config.toml
init_std_o = 0.00636
learning_rate = 0.000603
max_seq_len = 512
MLP neurons of a small language model. Each row is named by its layer, matrix (up: input weights) and neuron, and shows model dimensions 16-111. Each number is 500 + 25 x the weight over its row's rms, rounded and kept within 0 to 999. Numbers have three digits each.
Before each neuron's rows, "fires on" lists the tokens most often at its 100 highest values on Wikipedia text that the model never trained on.

fires on: ".", ".\n\n"
L7.up297:515501479515467531540538486572476522511507486533466498538452503503493519483473487505486530521475512467516495487517529505499487520507480472527485458514478483511472488494464504504528513462492532488505525508473543469504526517505528492541510516464461518565528493474504498520487515466496539485

fires on: " al", " an", " un", " s", "=="
L13.up136:512470527539519459527452530525492493488452468518459499458505487531513522490509498518491511507487486506528509515482528471480499487458529494511555531489481465489531525470525472526545477511494504509516470508496505511530500505496473440481480531474509522543507521476486479522490530471465482493

fires on: "p", " cont", " exp", " cer", "ograph", "v"
L10.up87:511573556516518498514493493487534505448504483517508510501495513467485569512501473537521516531461471503515496518525501517456488521491572490531465480521445511530477531458474498477484500499481521538494487488508526535467507506508518507475494561478458488478481475521483526478497490505461469472

fires on: "9", "8", "ic", "0", "5", "6"
L10.up286:498498508466506532518466474473497544485488508459493471510459498494473563508500482502514443496440478504576517532502462504516493505469520493504526527486486490470490523512511494514538482501467534469515462502470505494515499497498499517520482522463506550477500483474479530492456557472475541469

fires on: " was", " being", " is", " are", " be"
L5.up96:489483493498481486527497527498489447561528515472514453536528488522484540481483503471533555522505483459471452512479552530494476527495525489480462497484470493493536558521491473551519505516501498500517520513485488489508487489488539475462474486480482477492526488496463520474494475529500525505

fires on: ".", ",", " when", " year", "om", "ile"
L5.up374:467487463532514512525530529462484498536518513480438498484477480464478492480471488494430512531505534474495515505513493515475510509494501480501476516493485538540509523500474533527477489509479516508470468532475505489563544461504464489473502524466465518543532519490523496542517523511467478526

fires on: " film", " sy", "ony", " program", "ory", " fire"
L9.up162:491515468522510530512462534535478480536459492471494513481507525523517525520483473492489496504437508520492530503509484464505500525536512531476470520484472510556471517488498536512533470548467535544503460527552466514515445516545509476456496514457468527474514471489485464493464499510531516510

fires on: "ad", " a", "h", "t", "ing", "al"
L6.up370:494498518502464488530481469503488537515527490517494498495499481452524567493473479452535490491522498495516461545506500478425502520523540440468485496442481550509497503511564506497481456525524477473457478479494536481489481466492546482447502504500501494512481500502510519490495518548543491459

fires on: " well", "6", "4", " following", " both", "5"
L8.up330:495534531538537500509479486507487487469462521457512516484477467477519505482507479509483522531508470488544478530521499489488498509476508466501515512457482495520498521477482539519501465522471466490516485494508504477469483465500504495496495447501481534490517470495483487448482519471460525481

fires on: "In", " Con", " sur", " Sur", "ere", " Que"
L2.up221:498506479495511489507490495515536476514488460483437487505540493513489510478504518506507534488502488467512497511477522508517485487518488522502489497533527529557485442490438477533457517519502566508533482543508508468506493490495512439522538510491466531494499501487477509514481484473482502479

fires on: " re", "le", " cre", "-in", " ele"
L8.up196:510487522523508522534496501511475477537500464502477462479493515479481535537487438542504519519491478451552535525496519457503455487499485507510504530476522506517462499518523483538518504553490470500484490533532531479516491522522468461513496498488469512534484499519488490502512500505490467469

fires on: " \"", "==\n", " l", " it"
L12.up274:507472500487526564499520515483485452465511540566481489522491491511520543504489537515469494507472481492509521485502526504495505536476501508492468490511538519491472529526511504527493516484514498514545505508512516512496478505539539481504474503503471510510530479457489536469491490540468492479

fires on: " of", "ri", "ro", "is"
L5.up36:505491520478509529486519515512540512501527520513437512432530517484519510493538515507504477516486512514520442535457507565482522481475491513516554513466486512539488514519512517511492529555501497505468559503492508513522542475489471486497481511484491524517480523521476508475491532489464501459

fires on: " th", "et", "r", " wh", "Th", " h"
L9.up248:512530544518501483539485478496536494465519501446521513454507516466492467480463496490487494539474485556537550499513477463530522485508484532515483510518496479517504487520504511532496476559505562508480488466455501483497472503535494517528457506486518493514544480531459560512459528492467472506

fires on: " S", " (", "-b", " b"
L10.up21:477509510522518457534463485509505521520490474504494473497525508485499561488468483553501535559478487517493488533480485509486503483481526465463497515500442534543488484483479497509475507502509472508498515490464473449514489520491466507476519507479514468496512522520523483512505521485521506509

fires on: " t", "t", "ing", "ed", " scored"
L5.up254:521484524476509522520429494492509524529547488478504490535482478543514503500470497487513493523483451502490453504503485518495469517463509489510482468475486471474485540454491530523462457503477512472493498506478454507517483471522509474492529500486503453525491494514464528511496452555507513514

fires on: " c", " ", " S", " s"
L9.up190:488513514516542475482485495543516521527530514471528503508447457537521490459502480555507526500537451416476500508499539486494515521490509450495495457473469501532519490476535532513474479522534502492524500522492489476500483508501498528504554499502492464547502476523489510489509494505517492465

fires on: "d", "ch", ".", "r", "inc"
L5.up359:491464540473471468485497483545510483547482445438498503521478534486519500502510447510518543507501462508494475465482511506474493503526499526479497533523512518488509499533499534473487474493517492494482510471503528443572489487509458471484493454492487495541472484442493457513496496509501480497

fires on: " G", " g", "G", "g", " r", "eed"
L9.up211:506490522454520514528488505501512497514522534476503479500459534518510478518494480475492524509523508518502509483480467517509487493504506485521515491488489533529498508515565528517520509479518514509519498540506493447510473523514451496510526502486507481523539489505432566475481545481489501538

fires on: "l", " had", " with", ":", " has"
L5.up24:497469473496523487484502530466511503488525475469505519540483492506501557465465503519503525529499480441488489530535528514461512510482501491509486512477506482481455512541540491528474466550525505487484538551474458487558497466485504473502541451477469468503532514485498510493488489528502476482

fires on: "===", " are", " were", "====", " "
L5.up290:485550492526505475514417510513530512496517443474491538489521483450481481492555432501486545491475493447493480494502496509514512480465495511470474487445504531503512495523498507508553471534468534497514462494539478520525497471496533490486496511463469544528464494507482507454520535536483502452

fires on: ".", " National", "ac"
L6.up373:488503538530481533529503544528492477511499508497484480483492496438513490481487501515478505484508490488518498460505551488465500490501482459466459445505495479482528511474468489486548527516496568456451489513465531477520471508468478505518575462500505490493477496492528518480485528512511509520

fires on: "-", ".", "B", "′"
L10.up155:520504520507515500541510503550468473507456476450485490494470536531528509494478492549493474503494500497507475512515480506486505527527481491473491541506501525528513533495537469497523524475499508535515458478484474487495491502504512448498544518485520465504511486477503450486491462501490524519

fires on: " =\n\n", " s", " S", " one", " took"
L6.up217:513514497522506484522458501515532471506538445550493485502477468531537491455559508545469484518502498509520518566495547500508500486529486504490519463470496468517503528492519481516507506506465480522503479455453491451476495502532461483490538493537471504559503523503480464505503463515475477483

fires on: " was", " a", "–", "ac"
L10.up62:519471509485507489520530509553533479513534496502528488497454461498530509448464486462475470478524479506519499513506499508449517499477524505488451479501502502498491507485522511509581494537503481458523448501532480504514482482496469504503532517448502565518490486485458499523516506573470548480

fires on: " Comp", " comp", "oll", " rel", "irc"
L8.up375:551509533520459491484462519524462509564486488493498494493490476500487518483529494513515557523477471458531475478477522532474530516479493512518500491529478507472497486526553469515504445472475524484520481467503522488518495494475461455474518521516462545517509522523491496492486530521499489517

fires on: ",", " +", " w", " e"
L12.up150:514499524508485490480510447519491458479474458479484523503529510480464509484458466520514501522508508476508514505501505459465547526529470484466499513519502476508524518512474551539542510512478525517523499485543467509470530522496543490530485505431467495495488461525527510521517511504471534507

fires on: " be", "-", " |", "on", "in", "id"
L9.up115:526490487540453480495478525508491454528505473504487461504488505510507529491501477543524544490505504486504507524502535475494465532516499479496495524471491513545508478470500458532505485503520490525504486489439472484488540507484476464514477535477494539519518523520455499477488528529467510487

fires on: ".", "\"."
L7.up260:484470509473466544514480555545517500490483510473459549500534487482515522528470498523467497504465507499490524495537510524453513500483488464543484527504521511506463505535518484486518502523496495475491502525488485488548471507509498442506480508475471508566504490490501466494493508532485495504

fires on: ",", "n"
L9.up251:487523524537478517472494498508511479537478454480505506448502506530533547471489519522491500537503492510503487487481512482475548527474550488470508488489485524502529504507511465537502503487474538534475473449486505502478510450495444513488508506477473495540476497427502490498530514497481512504

fires on: "w", "W", "-S", " New", " L", "S"
L6.up267:518486498502492485525478515538520512485463495490445477487484526523511493471504523493509515509490504523461505480495468521472484504449538502512517479548479497474465465524522517500468501513524488473475524482535466498525512508521493467451532466492492510515492528465484506512494537505542476525

fires on: " a", " n", "1", "–"
L6.up310:481493526501521471552469503511509475496517509504497501443490467534486479496488483539517476531494475487531490554495514514510490522488501522521464471458525510520501534486503453510497471528478545486441485518510490502495463480475479514539480507474497472524519499527490512489524515512509515523

fires on: " had", "-p", " he", " rep", " conc", " imp"
L12.up206:508491530523535512517494508511482495481480442467461490504459493506513490522494514454511495516488466456518520506474438520512500539485515485537496475511469481535509502530554528517521488492518503463504423490505517506488447495450458504477562531464528530533467486501501529488469491556496509507

fires on: "ri", "y", "or", "ro", "op"
L9.up195:510462480523549531491483546491507543486486532456457466465512542498529487505510486537514463476549480477521492494507522489512465498454550492529435483489494520538487504521501475517524542536557495513509497479481502513500492520532498464514456499487495550525502510465463481481512530506515440527

fires on: "n", "v", "m", "pr", "om", "$"
L7.up33:511552508506460521472500512504479501496469447514524492464458503481490542501473545512470526522495521489519498525487570471492522515496523466466493505524505483491515502520505512514463495528520527500464476499453479484473476504522425507490474517476445500487459491502504524513468508453530486506

fires on: " c", " G", " g", ":"
L5.up344:463499524472476519532506530475494468549530478454509475535492502486558487513479491506451481492487525538490516498485476516500502449512487504501494522534455489500460499491533531514487526506485494512514495498483498485468467502508493467514486482494478508490528484517463521430502483499521547476

fires on: "m", "am", "pl", "s", " K", " However"
L5.up245:496504542539529486516470527456544520486486484492530485505467534533481521498485507484493481479482527456507467485516493500515504471516512445473495525508492472550464516496513523539484494503546511542496536538528452435515558505537472450508483500477512505517482496486506508479490534528489495523

fires on: " ar", " or", "r", "it", " his"
L6.up380:516492546505549488522511550562504518507467426484515512468522489470494480518475476535471472515528496496526484495487466469511543480446513514545497533472524504529448508493529501496502484480497539513496482501486505497522489461499451529520519465496491484503490530470460515536498476473482514476

fires on: " S", " t"
L7.up25:532512511507499511542504456498482487509531478482503520480497437493483511463446483523499483525445478476523503522468553517487511477505471512527506502510493476491503503448529490512453489520491531508440492497488506494469493494514506482525532505521477470524493486503454509512499505491507480474

fires on: "iv", "er", "===", "@", ",", " hold"
L5.up224:494486477498481546490500515505490478545497499503478476495450536538469511497484523472490497508511526501525468463441510528511513450509527471498507495525457495557548534508474500527521476510504503481504538480507511471519491514465494501504534506500486523519481478513487560478479487524508554497

fires on: " h", " do", " w", " wh", "o", "]"
L7.up108:479483508463495499545514524520508502496504523487450517502497503487494501489502469484453489515499515509462537476439477455520473468515523526506520482463539490553467512497522532491475529518509489518460508499548510484476515498521482490531473528501523502509542472467529460540504490507529481508

fires on: ",", "+", " l", " qual", " T", " kn"
L13.up150:504501510560503506486518512514453486485469486553513496495480481487480531480498473490470501502520503483452452530526539465499555507501487498501504518484452489488515511450463542536505459538501504546484515512554507488506505460498484441469493487476519509526533482479542498517494491468489566510

fires on: ",", " or", "r", "el", "ar", " neigh"
L10.up127:488499504500554485554498565496460512507493474508498520500472490476528521512508481513508510510546509497517504524494447455492514515520514519493491500479452475502444478545507513494522512519558493498460512500502493499517532501533458526450553468496525485521483469452519489516490516464521487525

fires on: " ", " b"
L13.up285:460470534505495513523490526502449482487510494490517518521455463490552499510495499531503515535471472466476521515489510506457510513501514480459466466463484476500526479480522517515501464565504539528547479521508527507510507499457496504490508497480504467549512476497492516452505455492494489506

fires on: "al", "orn", " ro", "aly", "s"
L5.up215:498495506505470514485475508526463448493510503520489457478506508518502491499545443476497502516496496509525565521492529479485532465474524467481487466488503531480450506493474476511505531505522508470466522518502507480479506458506475503540539465480491538487488475503482472488507515495548479513

fires on: " E", "0", "E", " up", " Carol"
L10.up381:472505487483507470519515488514483535502498492472478494474506520465479499488493475505523477548514474498500521513471495513443523486485465565548461496488499532475448506495485556551528489542503531492496522513535512520478452521524486519509486512528471501498492469502473486491485550492515486482

fires on: "-", "K", "-w", "be", " go", " *"
L2.up240:485517534535476508519491491487534477534502514461472453494529470503482528516452504484515487512496513502492524510503440482508480502497517501532491520470533536508511491536523568499511501538464481514439492517466496479533498486512501439516522517450513501516514494496486512478478514492557523523

fires on: " were", " to", " would", " are", ");"
L5.up339:510504477519491519533512542472482443537500497473477454486463512432518511494456497525516571511515492483457491478498491495512496495504525527499474516467480522502492505475472516475475489501539502447459502485526501465501518520542485499553489473480513499495518484524521507480512521509522441492

fires on: " \"", " p", " '"
L13.up127:481472536473521509510466502495483466508525469538466507508459503504490501514439542524493505528481505502514499479495480521507488576513529554508498494467474497511472511506530494555488442504454478430493479532494542421479487478490529479498508506511498470485487484489517498513488512500500538499

fires on: "raph", "am", " an", " Central"
L6.up303:512509494548491463527468487501531476493466515521481506492481487509501478493473476495512483494548503460509492519506516458478506510484553448535494465496474524504492520505511481505509530538481524534541486474490565483506520519511539536524464480488498470496486466447487515454452559505523499490

fires on: ",", " had"
L5.up40:472504505540489510503514532508479522459487469454453478460508504439524474504496517502502521537545491500502508462498505529471501469520499459505486541510534521481492508506491506481542510525489514528465507541510491517555495508490487488463449524510449532503500483474537539525494525537462484521

fires on: ":", " to", "ey", "ou", "ph"
L10.up342:535489499505538517552521550517476519515500503497484483502485547492509510573502517521506515562523530499540474491506487473492528503512508503490516521484491544509498554489497511487485540449519484509507475427521523478489499543501498546476448530537513492461445486490464499470476475531486469509

fires on: " P", ",", " St", "C", "ob"
L12.up133:500496505525469523537532497501480508526458489484441499529502511511507466555495481510476481493456515519517505500497478505514508499491492506523487501511472502492445470548545549553510483524500521500454523477526520468511491505444494481504504483468522508535505483499508498451464483498483511474

fires on: " be", " conf", "end", "ly", "ot"
L13.up70:486519461532517552476492514495474486513493508499476517501474482499498521498492486551469548522523436477503539509496477515527471518531499515477475496508467530489489496488551517535502530537528545523486478488501509496521495515524529499453496479507506491516511496531482528439463457506521500507

fires on: "-"
L2.up39:483520515526481497479510502482549540518491457474454468460513514489517537488475504515518496524510507499487493481484521506507492468444524545487481523457513555452519488531457483539523444509524529497469484529533539488514531495543499473538528489511482498500486505558513505478492518504551526479

fires on: " sh", "l", "ah", "el", "a", "ult"
L5.up113:491475512526508506523501528456505519552468472491471482511514502467525514495491509487481516507537502467545504541510488495464484493444557487529451512438509519457456561535529465508521492520497465525506501504524522490521471499493491480505516501481466509554548471501471506515478499518520492511

fires on: ".", ":", ","
L5.up378:490532517572451500540535520519489477486481503526476463426509484485554553514503510531496526514460502472481494516482540522459516532504480455524509513512490493500491521511484509497544491521498510472495497502512512479536540497494499468491513478487483495520497445492513499505525541502524499514

fires on: "r", " Dr", " col", "f", "ict", "t"
L9.up39:486510481529491511505516524503517488540489440477502463507510517556508506505508476523504494503488466482534482491486486532539494522465475506534461517539518514535485491470505484538485471524473508484522492485499532479503507484499493479478536535462484474569573461495502517510494473491441474499

fires on: " k", " th", "Wh", " Bo", " wh", "he"
L10.up7:535512497503510492537501489467544494499516485451450517444497536450515499545471489474441497544514496520537495514505459486476507490534503524571504477483513488514485528489489498498491511486496508514432513514492536513511474533531506522488492496473486493500484489486495532507466467491493520508

fires on: ".", "oph", "ul", "ph", "omm", ":"
L9.up52:501453503525505499505469508498518530474489478501456481508515523493538494519465471513487482547536455518517494507490522455479497485488462475484489503535513528512486585496499526491517486535465492467472459468520517473518495497472470503528485516471499509513465438468484505478510526498456484494

fires on: "r", "eat", "t", "rat", "ut", "struct"
L9.up272:523559513523465514505511491497496503529486510496470485480485501530499522474479490464498478494509493505475490464516472531507518492532493488497471536511470514513493519449546521510484480512496517486512516443536545469515488533492514507463512540508494521515498494483492534479490480517503521505

fires on: ".", " Mc", "h", "d", "hn", " Sam"
L10.up188:454475523511488481501508486549470521511448479480506515524499530524546495507486551483487505544481515504461494471520505511467500483474509499505480507531488450506506548481507500509525498496501476512459485511514529481506475534534502454494472512500501513542455520476498482485476451501471553522

fires on: " part", "el", "out", "pl", "os", "af"
L5.up85:519509502493537507498507533466524527557507517501482511500507497487498480490484486467511515558494514513491477532487506524466475478505508484479407493487531524474515478471490507505494501477521525518537477490533506491513554483487462466454510496501453484548541521518452538478548563508489493489

fires on: " prov", "pr", " Cro", "b", "inist", " ord"
L2.up80:503516555499484490529503479471498533507537486515531548447477487506528488513511552522520495486508489452529468467471478540454499502494498494522476515504469491451500461476513533468537494542506530507554489516484489493534490515478480464495473511447454491500462517507521510549482541505547414481

fires on: " h", " g", " le", " G", "c"
L13.up325:489530498489504509562500526511448504542465470518467536531479473515494499531439458475481477498499463509505529514467445512511501466546546484540472482470504517492479507505531520507513515537525540526473513482461540506469481520494509460495508496493493495515508483502471478485482476500516474505

fires on: " was", " is", "),", " the", " ed"
L9.up67:533494504533556505540481515500471513515499477498496452478515503470520492488482483508494509521479479465506485469470459478444516515461515518500419491520523509469521513467471512501515499461522531457501489508485485548523503515530499459522503521466511516512532511473490511521453495475441500502

fires on: "ing", " O", " so", "ig", "f"
L6.up265:520510521502510533514544528520467542506495523500492486469501467510495525480542523479476484487466525504557525536532459526485488474506479524513541458481484527483478493508509494553509477491492476482521487460464513488520532499498451470456477520524488496487506520520468524510507498512460504505

fires on: ".\n\n", ".", "|", "\"."
L7.up99:531460486511479520508543523555470447478497488522496484506489514519499493536465454515494492494524527486545456514509496528472494544478480489507500500512530499526477511488500499516518520541486514467483454488474539509514496477475478464540511467474464514520539478511513498517513499476481511527

fires on: "–", " ad", " $", " or", " a"
L10.up308:486486544496433495560485453503494492468513496518502554467497477538530491466501471517467501521457482472505476488488515508516495552488483519490528477497502514522485505502518486495487474570514495511510482486534501502468502500420492527499504542471498519477492474519499540503501525470505537493

fires on: "4", " a", "3", "2"
L10.up154:498538492509536501497481477514493512512528539464541518482464522474523560467486515529527555523467461545498499493503541507471537505507493526478538497465487518485498506502518472497511486507498475452532467494500499516512498483472500507475501483495445510526499488474426522436484515486526517503

fires on: " S", "en", "ten"
L8.up309:485519498501514496529506498508488492495503537523498521482501440512524492493519489537479524553504536493479493542485544459505516475511482472473539474488474492550496482504530505514506484541506489522485499565447461463473506485488481510487482534522498491504513503506491506492495546545520490481

fires on: " have", " has", " (", " are", " is", " had"
L6.up275:507464569476502523503464503504497461516511491460485536494553465529557511516450450476457513525529524498483459493529518514466520547521516506483463520510487486515455519560525489491505519492522509501540489523513507541510484489498535517474487494443481512521519475447514528516486454509483510484

fires on: " comp", " dep", " and", " Comp"
L9.up354:490497517546470506488493532496450524511484496535470463467429513495521487502517479476540486469483457497535479494467494504508515492472516542556492492541494545473508516496513473493521531527494522483469529475553531486539547490537471469462545512498492496517515509536487486492459535486496537475

fires on: "202", "200", "201", "199", " War"
L13.up124:507495476500480521500520530493534523508448462494504519508484510489506479574534494499509485533548542514506500482495499558483510478524473495484489474505476549525492527536536531481505524504521500505507479460490501466486449499523511503493519485496534498485519478493526503501476517504504534505

fires on: ",", ";", "d", "s", "b", "z"
L5.up177:480523530515471481486520528516519512483544468504547487473490515503523518510516493491475548533499434475480465496525524513491540491476516523480470515508530527474526494464495496521504498533528523488443486492469514485520525464492483504526513463516463473505473490430506514533488517470551480502

fires on: " s", "/", " '", "—", ".\n\n", ".\n"
L7.up367:484475479557501518502542542513505501507507464494448546527506505535475510522475491523484513535494490506473531533474511513484536509498531490508476521449500506479531530512523521551506464532507489468484512508574516462471494503485478473494492521531462462499511491542501520483519504479485491531

fires on: " f", "F", " F", " the", " its", " long"
L7.up86:518486514506539503487512504536514481482497470477500503474470502503458494542511489528467456509498489514543457512474497511535526485492508501511495446477422496491521503467548502506488543519536484473540469479464524504515498479473497488495549532502467512493526507492483531478488459496473517482

fires on: " D", " all", " number", " level", " made", "d"
L7.up23:513538544481505545487523531528521497469517496491489521472446496508527442538466504512523499502473473476475471469506507503493520515483493516500509496519515495506511511492496518513514530507534507500489499522476559509506503513520521450522497454502491495488533501500478524466446525468516520486

fires on: " d", " D", "-d", " |", " Histor", " J"
L13.up49:503496499496524521537504528460497517527461462494499508496494556506521505487524476479525520525449451542539476533444487541516488512490548482549506480568476500476489544513489499488517462491468448496474503470500511501490475456447504512477540520484494515533507513505521482461521491542517522482

fires on: " g", "ang", "g", "ig", "id", "end"
L12.up102:501513505478483499490469487496506533504507521529510466511511540465527557461484457504477473559503489518499519484482493530492525489506497508475498488530449539512497516550513525500546504489523513511512507509504487482521509519452515491468479537519548521487496487466511453442482460511511504494

fires on: ",", " Company", " Street", " Road", ")", "°W"
L5.up168:466531483515477511494536447492445506509504501481501515524522531482536521495484467516517541529509511508493494505524495501457483486512494477450497510484496508510428508541523510554527493522491479518497532507470574478531478497506514478543488497519516502479504468493518504537464528468497476538

fires on: " to", "om", "n", " k", " K"
L6.up17:478479491520532544513466531506504533478552454484459511518506473496486489530438535507493482510548499496536504458470493474504482502485555514475456508498453468536450502472517540489478522501518532530482568490504495503491527505485488490498498485506495501494529471487483477440505529529518451525

fires on: "2", "ire", "1", "ource", "hi", "ath"
L6.up132:515493495554469473477493511521497476506516497522499500499511537511499516482451470498464509521516446535489494505498562477500516509526557499459507481501452527547474495514500522538515488506507566504513488474493497481473507528450498543486501528518467493489467459476485463466492495507506514526

fires on: " St", " No", ".S", " |", " Mr", "w"
L12.up286:509493526458535512551526504531504497551520493499507529494520500514542474496459522502469484536528493501498495482484458518477494531461496487540513482490532553496480521534540557497469485472483490445522535424506541513472477504525468515534504499483518504516485499498482561526514502533513511479

fires on: " ", "N", " N", " con", "n", " n"
L13.up329:505493544500520498491492553496485477514522489475502500488529480492461522500462523474502575513482491464481510515473531513473513472485511486469481524482508486474510537470494524501508473474533499520441496505482516505539475469467459536464523503474473524521495507506480474523527537459504517482

fires on: " cont", " disc", "ut", "ib", "ric", " int"
L10.up351:494459491490544508495504546496516493489558472485517540522467478496493499472511504507513472509499491483541496500486477525539528513493496464515463493512474502475496519410510526496493506517536536510475470449511518508561490456519492519506476478495514467514497478472483502492498543494469506503

fires on: " is", " also", "es", " was", " details"
L5.up138:506480485498505502482467543518459511493525522473514456479513510487484501531478511517453556502490483476485512477500521542517483490496498509478460456560494493478512482531480511541485503445538545479511522475544503533477529523490528480472515487515496524490513514462472465514445477539474523506

fires on: " pre", " Pre", "4", " never", "2"
L8.up140:522477492474508488517496497542457447544449498466514521489523489503471563506514424508520551517483456517497488531483504504489515537527523497479523488488495491487498476528521521483474489498493490417504479524515529499464493510468513521509527477476498552491478471527478507491480497501489488502

fires on: "n", " not", " par", "-", "yn", "N"
L6.up193:536471511497496483470477501478494451521505512497500517493495467482516529477450487510483495534511505483487500473466549531518531534471526527513487516498478464506464528450493506503500499497535533518469477556551495491520491479461486496459514449474530538520504456482493492446485494526508498493

fires on: " m", " w", " km"
L12.up294:506466505488478531500560506542521454552515527503480532495501511474495471521499470470477522554532494491491505493522491465519504498502504477493534502512522505546476480500507494497501513518508545525535502529541509499528480501508521518460477443492461505457535461477487462520472535511523490514

fires on: " s", " an", "ag", " "
L9.up121:515518537554528475533530497482528469497489489494491427505496466486523467469493486517488485506486483493482531487481506469469494487458515514483478475468455500497527542534548534552524481509490486491479485510462488502492441503476478472484486493483487494491498477453462485522496509477507492503

fires on: " sc", "ra", " tem", " ph", ","
L12.up28:507500507502501510499499455498459469549520499517460530471544480466526454559478485534517474496530501532510477541489510484492499505489519486545451453508493494523524496464497474501519516547479524504482487472495510470499481467518471455496553578516457516503520492515479485478496484482468494515

fires on: " I", "ig"
L13.up148:491507512504515519516537494543496491526513504445494490485494499503520536486496519487558473493532516536529530492534469518493545508480465496483508510463454516472494555487505500527510509502569472499528488531472488453504483492493468489494491492528515484529516500477514493503485499457474472502

fires on: " be", "ly", "ially", "ely", "ally", " often"
L8.up199:504511476461489495511473486545488473538518461477530483480475531497524538474439494543444553517462486472502483480530508467522488519490558516467461481493517522500488494495513526483510543504545493525489480520488491508525486510461525479511468506480531506515513487516471517486476464508491490499

fires on: "0", " death", "oot", ",", " word", ")"
L5.up162:516477532484495495487530455519490543485483499481429469490508488481520515483443478481486493543472544505524480473531505510533489490492531469490500490477488491473492512559460518574532516509489521488507504498491538470477514469515475491500495526499495524503496497484533507513486488501483484517

fires on: " sc", " sup", " Sc"
L8.up302:509474506515503502511503506525477509544505496496505519524495455470563490504460528556538510535454502499474498465477520516494537562486496460472442518526523497519535531470466496486517500516473516479532504513512538483481454484513490461515524507498470481511497517464492557474474530494480495533

fires on: " a", " ", "p"
L13.up287:484510516521493510511490507533461486504482489515465513504493466459520537455474486481496548510470422473494512502468528537492505465497572504497480487473496470465487513487530484503544463531510457475476469492492496488500494452493529540456519536486504513526495497520515528517501476526525494483